Part of a small language model's weights.
Size: 12 layers, width 256, 8 heads of 32, 15.9M parameters.
Architecture: RMSNorm before each block, rotary positions, untied embeddings.
Training: a variant of Muon for these matrices, 546M tokens.
MLP neurons of a small language model. Each row is named by its layer, matrix (gate and up: input weights; down: output weights) and neuron, and shows model dimensions 16-79. Each number is 50 + 15 x the weight over its row's rms, rounded and kept within 0 to 99. A neuron's up and down rows have the sign that makes its largest values positive.
A block is one neuron, or neurons of one layer that tend to fire together. After each block is what it responds to, as a language model described it from the Wikipedia text at the highest values.

L7.gate18:29 26 74 64 65 50 38 31 64 43 33 40 54 41 60 50 48 60 38 51 60 36 33 59 72 53 38 50 71 77 48 38 61 30 54 46 68 60 48 55 66 40 53 67 47 69 80 47 21 80 50 71 75 60 19 45 38 58 28 56 28 65 34 71
L7.up18:57 44 74 44 31 76 61 51 66 70 58 54 78 23 44 58 40 45 64 50 60 51 52 54 35 59 79 36 79 33 24 38 60 53 66 24 51 35 68 61 71 44 46 67 41 52 50 57 24 54 67 68 66 43 73 41 54 75 60 58 53 66 34 44
L7.down18:30 53 62 35 40 49 49 39 38 39 35 29 37 26 60 62 63 33 25 49 52 61 25 62 54 47 66 45 88 54 65 38 37 38 69 71 58 56 37 57 46 42 41 72 40 61 56 67 46 56 46 46 55 54 53 49 39 53 54 33 45 33 30 44
L7.gate250:51 57 68 66 46 48 55 30 46 27 82 62 45 35 53 82 36 42 62 38 35 53 51 37 67 63 57 32 52 63 46 53 61 19 46 74 33 66 38 65 75 66 61 31 56 39 71 54 61 54 49 13 41 54 26 09 69 79 54 50 37 47 63 48
L7.up250:44 64 45 68 31 28 64 28 38 60 70 77 40 39 46 62 69 81 33 46 43 72 59 45 69 89 61 09 49 52 45 46 52 14 76 53 62 74 43 67 68 55 57 28 57 73 46 73 61 25 36 45 86 39 47 37 45 75 22 51 77 40 75 60
L7.down250:54 42 33 29 23 57 46 60 74 50 49 75 47 63 43 42 40 57 48 44 35 66 33 61 48 81 20 37 57 42 46 61 47 55 83 40 30 35 64 33 12 43 38 34 57 40 16 53 25 60 57 40 91 52 36 44 59 46 53 48 51 55 19 66
L7.gate653:47 69 63 56 42 52 44 65 50 87 69 78 42 50 51 41 49 57 61 67 51 52 76 58 52 61 70 52 63 46 50 46 48 17 52 57 67 64 57 55 48 69 32 48 53 56 31 48 17 53 79 43 33 41 50 39 59 56 39 55 66 45 56 19
L7.up653:39 37 65 62 43 63 39 57 58 61 59 44 42 62 48 46 38 52 32 51 82 25 63 54 59 44 49 46 57 56 36 32 52 54 53 58 36 68 63 59 50 43 48 53 55 42 65 62 53 78 50 40 57 71 55 42 54 60 47 31 32 46 56 53
L7.down653:59 55 49 68 52 44 54 59 40 62 73 78 26 47 42 47 64 60 52 44 55 67 46 23 59 80 60 53 53 37 32 34 51 47 85 47 33 69 55 65 49 51 27 62 42 58 43 66 22 23 35 25 29 40 68 38 40 49 60 73 68 46 56 39
L7.gate1112:71 61 58 35 22 45 56 48 54 25 76 50 60 52 57 53 48 50 39 36 65 75 83 30 85 54 44 29 48 33 23 40 64 59 52 32 61 30 53 58 88 54 54 64 62 56 33 26 65 53 43 46 50 48 47 73 76 79 23 61 40 57 45 45
L7.up1112:51 44 51 51 51 45 45 35 56 32 71 72 43 60 56 39 35 42 56 55 45 30 44 62 44 75 66 45 19 40 15 57 53 27 41 63 55 73 38 41 83 35 62 31 41 45 69 38 56 34 48 53 31 47 52 47 43 60 40 78 37 70 48 40
L7.down1112:58 43 39 56 44 39 61 61 43 43 42 44 35 44 35 89 62 64 27 80 43 34 26 46 42 70 63 46 47 40 40 64 30 53 36 57 72 34 65 61 59 82 27 90 49 38 39 27 55 43 54 69 53 46 58 56 67 28 29 65 35 52 69 84
Description: Single-letter or short mid-word pieces, usually f, just after a prefix-like start such as re, be, pro: Re-f, be-f-ore, pro-f-essional.

L7.gate100:37 26 58 56 71 50 64 51 15 41 85 11 56 64 57 87 19 44 47 57 72 38 61 62 22 43 58 50 57 48 52 21 54 49 42 29 53 60 58 45 50 82 35 40 55 52 56 58 48 65 36 73 61 63 46 40 35 78 55 44 39 53 57 46
L7.up100:52 66 39 91 54 46 59 94 20 67 58 47 55 58 61 52 01 79 52 74 40 44 46 78 12 34 45 38 50 40 52 28 48 55 53 52 37 68 40 56 62 45 42 39 39 60 64 51 52 66 58 44 50 15 47 90 53 32 35 42 57 44 70 50
L7.down100:38 60 56 35 64 35 63 56 52 52 34 37 44 52 48 69 47 66 56 86 57 70 49 57 53 46 51 62 32 44 42 69 42 22 22 54 45 65 30 61 57 17 46 40 36 31 69 67 42 62 69 27 50 30 63 40 56 29 55 22 42 59 36 57
L7.gate347:49 43 57 35 39 72 45 48 63 26 12 47 50 35 58 59 60 44 53 37 45 52 29 61 49 39 32 30 68 75 58 56 70 50 71 32 33 34 47 62 50 54 59 55 06 69 55 41 33 70 26 61 69 46 58 37 30 21 66 51 47 37 41 64
L7.up347:21 85 65 67 34 36 51 51 53 64 23 46 66 36 76 39 79 43 41 65 68 50 59 65 19 58 53 48 66 55 41 45 26 50 42 74 39 63 60 49 39 41 43 48 38 40 49 49 49 53 40 63 34 45 73 57 66 47 63 36 26 64 21 79
L7.down347:50 68 58 30 55 44 49 85 43 77 59 61 41 74 48 42 59 36 31 42 55 51 71 57 42 52 39 63 41 29 57 25 36 58 63 78 16 72 56 85 47 26 20 67 43 59 48 70 56 45 45 60 45 43 59 57 56 71 72 21 51 78 47 39
L7.gate1151:23 37 48 52 60 58 35 37 67 31 34 49 51 43 42 44 44 71 57 68 65 61 15 46 53 48 46 53 52 72 60 53 50 74 55 46 43 53 56 46 56 87 34 50 75 33 62 76 46 40 40 47 48 59 41 46 52 73 59 56 34 29 52 61
L7.up1151:41 28 68 61 60 66 35 54 52 55 40 46 66 39 38 54 43 56 25 53 79 56 39 66 34 64 53 33 52 38 53 46 60 26 33 42 54 28 58 37 21 33 66 64 45 64 67 54 37 62 53 61 43 41 77 44 75 44 38 62 60 66 55 49
L7.down1151:47 63 52 59 55 36 46 76 57 16 55 19 72 15 63 39 26 31 67 42 61 35 63 53 19 50 29 49 56 57 51 76 70 30 59 48 58 54 52 93 65 45 55 52 35 47 56 79 35 58 37 56 39 40 58 37 81 34 50 41 69 35 64 42
L7.gate1263:54 49 47 45 38 87 47 41 44 32 44 33 41 43 40 75 50 45 67 42 54 56 29 29 36 47 40 36 54 62 31 80 51 69 42 47 28 56 54 68 46 38 58 53 79 43 65 62 68 61 47 38 33 88 65 53 58 63 41 47 79 70 57 33
L7.up1263:25 53 58 38 42 38 56 56 58 66 36 60 75 49 43 77 43 65 47 58 50 42 26 34 10 54 49 68 56 40 71 61 47 43 52 39 44 91 69 79 48 63 40 53 67 28 35 66 57 85 49 50 50 62 40 75 42 31 79 54 23 91 39 70
L7.down1263:42 27 40 25 33 36 50 49 39 51 37 48 09 35 77 76 39 80 27 44 53 95 47 43 66 30 48 55 40 33 33 57 64 39 40 54 36 65 49 50 45 56 77 44 62 61 57 60 29 42 43 71 53 64 53 57 48 59 53 34 26 60 30 41
Description: Closing == or === marks that end Wikipedia section headings such as Early life, Personnel or Demographics; weaker on word-final pieces like -ed and -ing.

L6.gate690:27 65 51 48 55 40 65 39 58 33 37 64 23 55 31 43 66 58 21 65 30 69 33 51 82 61 59 44 44 48 40 35 63 32 53 66 52 45 54 50 81 28 58 30 31 30 41 49 32 55 44 62 72 18 35 40 61 50 28 60 34 56 82 49
L6.up690:54 36 05 80 63 55 47 49 55 46 41 56 53 65 51 58 62 62 53 62 48 47 50 57 42 46 52 64 93 29 43 25 48 44 78 46 45 32 18 43 53 67 39 47 38 55 57 48 43 55 56 70 48 46 65 78 73 32 17 67 59 47 72 33
L6.down690:68 61 17 64 45 82 41 38 56 51 45 34 55 37 98 37 49 44 51 32 46 50 32 64 60 53 30 40 34 43 55 43 47 57 50 58 09 33 42 45 65 82 68 52 58 39 29 49 40 46 42 45 70 83 51 64 35 17 22 42 91 41 65 50
Description: Short middle pieces of words split into several tokens, especially f in be-f-ore, also ap in c-ap-acity, we-ap-ons, f in re-f-orm.

L6.gate1075:50 60 58 47 64 26 51 57 41 40 43 58 71 45 39 37 23 36 65 27 29 48 36 44 67 71 87 64 51 73 43 30 58 13 59 50 44 64 33 43 51 46 33 39 65 33 18 43 64 58 32 59 79 35 36 49 70 65 25 68 30 92 21 37
L6.up1075:63 62 49 38 20 66 39 41 32 39 43 59 40 46 54 52 68 71 52 57 64 50 49 51 60 29 45 43 21 60 62 26 61 82 73 50 35 48 60 65 66 32 78 51 14 56 44 79 52 49 63 43 34 37 48 68 41 39 53 37 54 62 49 44
L6.down1075:59 64 32 59 25 76 52 60 46 37 32 62 62 34 83 52 78 84 46 38 59 54 50 05 51 19 32 28 74 55 34 37 63 32 54 45 48 30 57 56 67 37 42 63 38 73 47 76 45 47 52 60 33 61 68 42 58 31 68 29 44 48 52 71
Description: Closing == or === markers ending Wikipedia section headings such as Reception, History or Early life, plus the line break after = Title = page headers; rarely, word-piece fragments.

L7.gate70:54 50 51 60 37 45 40 46 51 63 31 44 36 52 59 50 61 45 73 40 05 49 50 26 45 59 57 39 48 28 51 51 42 34 43 60 26 35 50 29 34 61 38 47 60 39 30 56 32 55 60 62 54 43 23 39 60 54 47 62 46 68 36 56
L7.up70:43 23 65 61 48 43 32 40 64 75 18 50 22 43 21 47 35 42 53 56 64 73 38 47 46 73 50 20 49 49 42 34 66 61 72 63 27 45 84 28 42 56 48 76 66 48 46 27 72 30 53 56 48 42 39 49 47 32 45 33 31 64 38 34
L7.down70:48 39 54 81 46 59 36 69 71 41 72 36 37 26 29 46 37 37 36 41 68 60 60 46 62 80 46 42 60 20 76 73 79 51 70 47 34 35 27 38 53 71 91 51 38 71 54 66 49 58 35 60 41 68 37 63 63 48 74 60 34 79 76 68
L7.gate402:65 69 85 51 48 63 74 45 58 51 53 59 51 50 31 48 45 03 35 30 46 58 41 45 38 52 25 34 42 57 38 94 58 34 51 41 40 45 29 41 59 56 62 48 85 36 22 63 69 50 41 46 53 41 39 31 16 57 60 08 64 79 62 54
L7.up402:28 65 69 52 49 59 41 43 48 40 52 47 64 61 56 37 59 22 43 48 56 53 50 47 56 43 41 63 28 42 55 67 33 63 70 59 35 34 44 57 75 74 32 32 72 40 44 73 41 39 59 45 55 79 22 31 34 44 78 42 27 56 44 37
L7.down402:46 35 66 85 61 53 44 81 51 54 49 47 50 46 71 54 38 58 65 45 43 72 52 46 68 48 35 52 47 14 61 66 33 56 61 54 48 74 49 61 36 45 36 27 28 52 59 30 60 42 56 51 62 58 36 67 56 65 52 56 32 35 53 63
L7.gate722:44 50 37 48 49 67 56 71 47 32 44 43 57 26 53 59 09 30 28 53 42 39 70 34 63 52 59 65 47 56 78 15 58 26 36 45 46 38 66 49 44 58 68 16 61 46 45 35 51 28 81 57 56 62 36 55 12 29 61 64 81 53 38 61
L7.up722:80 29 42 45 57 33 33 61 36 59 53 53 62 56 42 63 43 48 39 53 32 28 42 34 38 70 36 22 43 36 62 53 41 50 70 33 45 54 61 89 54 58 60 33 57 60 59 61 36 65 56 25 61 39 44 56 83 63 65 52 26 43 40 92
L7.down722:62 28 38 41 69 59 58 39 65 32 61 61 54 75 48 52 65 58 77 36 35 49 59 31 77 48 27 62 32 44 76 68 55 41 81 59 53 42 52 72 24 63 30 37 69 51 42 46 57 37 61 48 80 17 43 49 56 56 50 52 53 57 31 51
L7.gate737:42 72 74 81 54 45 19 37 45 31 61 44 54 47 50 42 24 44 63 54 54 47 37 44 61 71 57 37 48 29 58 64 44 59 45 44 40 57 39 36 51 76 52 63 75 31 49 45 43 44 52 31 29 29 34 47 49 56 28 62 33 62 65 60
L7.up737:68 51 35 43 47 51 44 68 45 49 58 66 63 59 30 16 64 21 78 45 63 47 18 12 46 61 46 14 41 47 51 47 35 35 48 59 66 18 69 39 51 62 52 38 36 65 45 80 60 15 56 37 62 53 48 51 48 57 39 50 53 70 52 67
L7.down737:44 50 59 51 62 61 56 65 10 20 52 38 56 56 50 43 36 29 59 46 57 81 46 58 82 44 32 22 37 30 61 61 44 39 69 31 38 51 51 58 48 67 58 60 35 62 48 62 58 51 50 43 53 57 40 89 54 43 57 45 42 72 71 36
Description: Final subword piece that completes a split adjective or adverb stem, often evaluative, such as excell-ent, maj-or, reasonab-le, espec-ial, go-od.

L2.gate228:60 55 55 15 64 62 24 36 34 41 80 67 38 50 55 49 71 36 44 41 60 59 39 33 49 48 50 75 29 37 44 52 77 34 60 56 55 60 56 43 46 77 41 54 53 34 18 58 80 22 36 44 40 27 42 44 48 69 68 32 49 56 49 54
L2.up228:13 41 53 47 67 35 73 45 53 47 31 71 49 72 52 47 63 31 47 65 33 40 40 38 50 39 50 71 61 35 34 39 58 65 42 52 57 62 20 33 49 50 64 65 57 63 28 66 70 40 46 50 58 72 31 50 34 80 63 61 52 41 96 43
L2.down228:33 37 45 65 78 59 58 77 41 75 40 74 36 73 68 60 22 48 56 29 28 38 68 41 37 36 71 50 82 31 61 66 61 46 21 57 54 62 46 55 51 26 56 36 65 48 58 47 66 75 70 55 63 54 50 85 28 63 46 29 53 35 67 32
L2.gate520:33 33 81 49 49 63 36 23 48 46 66 18 31 30 51 18 50 36 57 84 34 43 55 53 65 35 56 48 37 37 50 53 52 61 55 67 36 48 61 28 76 70 50 51 31 38 62 52 71 49 27 17 34 81 80 57 34 63 52 46 16 39 46 85
L2.up520:43 34 50 62 41 56 60 60 43 75 65 20 43 45 24 38 59 66 51 24 51 54 51 54 69 45 50 57 41 87 60 32 39 59 44 47 59 39 62 56 12 48 43 73 35 31 51 84 50 56 53 64 35 57 57 54 32 71 60 88 45 55 62 86
L2.down520:70 46 03 57 54 65 54 32 45 58 31 36 43 24 72 24 40 67 57 71 52 46 57 32 81 42 48 68 47 47 94 45 24 47 37 39 35 39 42 38 43 46 17 39 47 37 42 49 40 55 42 59 35 54 51 38 50 42 56 83 43 45 57 50
L2.gate1143:46 48 33 40 40 68 41 60 48 73 55 26 41 67 80 43 61 27 51 47 61 55 39 28 64 35 45 59 53 33 60 49 57 48 47 63 56 59 56 09 45 24 30 77 58 44 54 39 81 54 38 53 59 58 35 63 14 77 71 68 48 27 49 50
L2.up1143:35 39 38 40 31 65 51 59 57 76 47 52 44 67 91 46 44 31 62 54 62 51 57 25 55 42 35 66 53 30 62 57 45 53 39 71 51 65 47 42 44 35 43 82 55 46 39 56 74 48 44 58 53 56 64 61 24 80 71 65 43 22 48 41
L2.down1143:55 47 48 51 43 65 56 55 54 69 73 55 35 98 68 48 44 64 54 75 62 41 43 09 49 51 62 68 67 45 73 57 53 81 70 35 41 52 54 07 76 33 30 59 37 49 59 49 58 54 54 68 70 40 47 37 26 68 62 39 69 52 65 40
L2.gate1197:41 42 56 80 46 40 62 52 71 62 51 57 37 72 37 73 26 44 54 59 57 44 66 51 51 52 64 54 77 52 60 59 96 54 52 59 15 43 64 38 46 59 59 38 64 33 52 63 12 59 61 28 47 30 60 42 42 78 60 53 37 30 81 15
L2.up1197:18 40 68 57 55 39 63 72 42 67 57 56 49 36 34 57 38 54 42 57 60 48 47 41 35 63 54 12 49 37 52 41 77 06 46 50 62 47 66 48 40 55 65 60 41 32 39 61 31 57 50 36 42 48 42 36 60 47 56 70 63 39 81 58
L2.down1197:17 33 35 32 29 71 49 57 37 60 83 76 70 52 53 61 20 47 97 39 63 25 65 31 42 57 58 19 56 39 54 31 32 60 78 44 40 54 45 50 30 43 58 49 57 66 30 54 63 58 38 46 57 26 71 60 27 39 46 55 56 51 25 59
Description: Short word-internal pieces split off a longer word, strongest on "if" in life (lifeboat, way of life), also "en" (Lens, Tennis), "f", "al".

L2.gate31:88 59 37 54 43 38 47 56 32 50 42 56 57 26 38 44 50 56 65 40 66 37 49 43 46 43 57 33 38 70 34 64 35 42 57 32 27 64 54 60 39 59 43 59 58 42 51 45 65 65 58 45 30 42 36 53 46 58 42 63 27 62 53 55
L2.up31:72 41 45 80 58 48 67 58 39 56 48 46 35 37 77 66 80 45 52 39 62 38 52 86 58 54 44 59 48 67 53 72 09 41 47 55 46 47 31 34 47 66 61 66 40 55 37 29 63 33 70 58 60 31 44 53 42 73 20 47 32 62 45 63
L2.down31:90 52 48 51 72 45 46 34 57 66 35 45 80 48 48 34 40 44 78 37 74 35 29 52 46 59 53 25 56 41 63 41 32 46 39 45 49 87 53 44 59 44 56 44 47 43 51 47 64 58 34 30 58 33 66 62 52 64 52 58 38 65 68 65
L2.gate279:55 30 45 41 43 62 77 65 53 42 32 49 37 42 63 53 48 67 44 57 81 44 39 54 43 46 52 32 62 59 45 54 17 28 48 46 62 73 31 36 14 83 58 57 43 35 51 67 41 54 52 45 41 47 34 53 45 77 41 52 56 41 47 34
L2.up279:52 29 68 38 47 52 36 72 73 41 44 51 50 32 41 68 60 69 28 49 53 63 56 60 20 52 63 34 76 30 39 22 64 60 53 43 54 48 53 57 60 80 53 23 37 63 41 59 63 42 49 73 48 42 53 65 43 42 35 59 37 35 76 49
L2.down279:52 76 56 65 64 52 26 42 56 52 76 45 60 32 69 45 75 42 68 43 69 38 62 35 76 69 52 56 42 20 60 42 60 42 39 33 34 56 58 49 16 50 47 53 84 60 43 38 51 23 41 69 41 29 73 61 45 42 53 30 48 35 60 75
L2.gate502:35 56 65 74 66 35 77 45 40 27 45 59 35 42 37 72 38 43 15 69 33 74 53 46 28 55 50 46 49 44 61 66 42 18 40 48 38 69 47 64 61 50 49 58 56 74 53 56 13 47 29 83 46 63 45 68 75 24 37 31 39 50 33 50
L2.up502:50 32 62 65 48 56 44 42 37 33 46 61 33 30 65 58 57 45 58 54 72 68 34 67 54 51 61 55 46 65 69 66 38 46 47 73 32 38 65 29 75 44 21 60 62 22 51 35 46 30 57 34 39 34 20 55 33 53 52 63 45 35 40 35
L2.down502:46 54 27 52 38 66 68 51 66 63 38 70 58 53 55 41 51 45 67 27 51 44 70 67 49 54 22 59 26 44 65 66 49 38 30 46 40 63 33 53 45 46 78 45 52 48 38 31 64 27 19 67 79 62 76 43 57 56 71 61 80 44 45 67
L2.gate618:24 47 60 74 08 75 69 43 44 61 73 43 47 35 68 50 40 69 56 49 53 45 55 59 71 68 55 50 29 65 46 70 57 65 52 64 47 68 24 46 57 55 34 50 58 36 58 50 54 55 50 35 43 46 33 66 64 37 58 18 39 67 35 64
L2.up618:44 40 51 87 27 78 51 27 54 59 68 47 56 44 69 46 31 70 59 47 54 42 55 42 54 65 59 44 26 66 54 76 62 59 38 51 48 72 39 49 63 56 35 47 50 27 57 57 42 33 54 45 73 58 44 70 73 47 41 07 43 64 49 53
L2.down618:47 45 47 42 35 55 54 50 43 57 22 36 61 59 54 53 14 65 80 64 46 27 31 66 52 67 20 59 30 36 41 33 19 38 49 48 62 69 61 74 52 75 43 37 49 64 37 50 47 54 31 43 57 16 59 51 42 86 52 66 47 60 69 65
Description: The preposition "of" right after a head noun, as in branch of, species of, set of, Earl of, plus occasional mid-word fragments (N-um-ber, succ-ess).

L6.gate1223:62 50 47 57 31 68 64 44 21 76 32 73 32 52 36 32 43 49 17 46 65 54 44 67 57 41 83 07 51 48 89 70 24 25 34 33 49 56 49 41 35 72 48 63 41 49 36 67 58 51 57 68 77 52 34 27 54 35 39 37 45 74 77 33
L6.up1223:41 51 39 52 28 66 25 77 42 24 73 39 65 57 46 69 47 49 65 51 57 45 55 46 63 30 47 46 22 50 34 57 32 37 44 40 34 49 78 70 44 48 62 17 60 38 57 41 37 37 00 35 57 58 31 60 66 73 42 25 59 48 64 71
L6.down1223:54 52 30 50 54 65 34 39 78 65 69 78 51 40 99 59 25 51 44 55 31 76 58 42 55 44 29 50 53 38 40 63 63 80 39 39 54 65 40 58 74 82 58 65 64 44 58 33 40 34 39 58 45 67 37 71 37 61 56 49 61 75 54 13
Description: Final subword pieces completing a word split into fragments, mostly adjective endings like uniqu-e, extens-ive, glob-al, elabor-ate, with some verb and noun endings.

L2.gate165:45 70 62 52 70 30 69 51 41 73 50 36 48 55 69 48 60 48 43 34 50 41 55 45 11 55 74 61 74 53 74 37 61 25 40 48 52 30 54 72 46 64 61 37 53 58 67 54 63 47 55 54 52 34 65 82 26 24 50 32 71 31 23 32
L2.up165:45 40 75 40 24 68 34 57 56 46 28 58 50 71 70 33 44 35 51 64 64 32 59 26 52 27 52 40 22 55 37 20 59 29 36 59 31 50 67 57 43 54 55 31 50 30 54 69 50 54 52 58 45 67 64 49 35 66 28 69 28 65 53 41
L2.down165:67 65 53 29 28 71 47 27 49 38 40 41 51 52 53 19 48 80 53 45 36 23 44 43 47 48 52 33 57 42 45 37 58 51 51 29 27 56 38 55 46 62 46 48 35 50 31 69 43 39 17 23 46 70 61 44 61 52 50 65 31 84 52 42
L2.gate339:71 34 20 22 29 50 43 49 37 46 40 59 21 69 53 50 35 31 39 61 36 77 39 34 53 44 57 71 38 40 33 46 48 36 71 57 54 49 43 73 36 81 37 23 41 22 43 64 19 40 67 62 40 55 84 24 40 27 52 34 47 66 28 61
L2.up339:49 32 55 29 27 45 43 65 38 40 35 38 14 60 69 65 53 55 39 62 52 72 52 71 64 69 43 60 34 27 42 65 38 36 63 47 44 20 45 37 19 78 30 19 29 49 43 55 29 25 66 55 63 51 62 50 40 66 25 57 50 55 54 63
L2.down339:62 41 70 64 45 61 31 68 40 50 49 39 43 35 49 58 40 65 47 58 64 40 66 36 60 30 42 43 45 44 52 83 51 65 73 54 48 26 55 57 50 55 60 53 39 48 44 52 35 53 28 50 82 62 56 31 59 71 56 99 51 47 30 48
L2.gate594:70 51 74 44 38 50 46 28 40 48 41 64 39 53 56 44 69 71 81 57 36 54 56 56 42 39 67 33 55 69 46 66 74 35 38 41 64 25 53 61 34 37 41 48 36 69 74 82 18 28 60 43 67 48 80 48 73 50 57 43 30 58 35 49
L2.up594:21 45 80 22 43 69 52 49 54 67 46 38 68 51 19 36 46 54 55 29 57 40 54 53 39 57 67 56 63 36 39 58 34 35 49 72 37 36 22 60 26 48 29 62 45 48 38 75 35 44 37 64 31 60 53 62 58 77 60 17 39 41 27 51
L2.down594:19 50 89 12 40 41 46 52 30 46 43 48 46 48 57 44 73 74 54 65 63 69 54 48 51 51 59 39 40 56 27 52 43 25 46 44 31 54 84 74 50 46 24 54 62 60 54 65 49 41 34 85 56 50 60 46 47 35 39 63 58 68 47 66
L2.gate841:38 35 69 65 65 43 28 45 52 39 66 29 43 77 58 64 64 79 67 48 44 72 58 90 53 62 66 64 63 42 43 39 71 36 60 41 43 42 57 49 39 36 56 42 55 06 40 58 49 36 47 70 47 50 73 45 59 73 73 35 52 53 59 65
L2.up841:47 30 49 36 52 46 36 41 56 42 47 53 63 67 36 55 17 70 54 56 56 66 53 49 55 26 49 47 54 59 60 65 67 19 81 48 83 31 40 48 65 62 68 31 78 71 38 39 48 40 28 67 78 47 79 45 78 58 35 65 46 43 39 62
L2.down841:42 52 44 51 44 45 56 59 50 33 52 30 57 67 64 42 76 43 51 69 67 48 75 37 37 67 64 45 19 76 36 43 37 37 80 31 48 58 75 47 56 57 26 48 88 48 32 55 56 54 45 60 53 37 36 44 70 47 79 49 44 44 47 63
Description: Closing == or === of wiki section headings (Charts, History, Reception), plus mid-word pieces like car|e|er, le|ag|ue.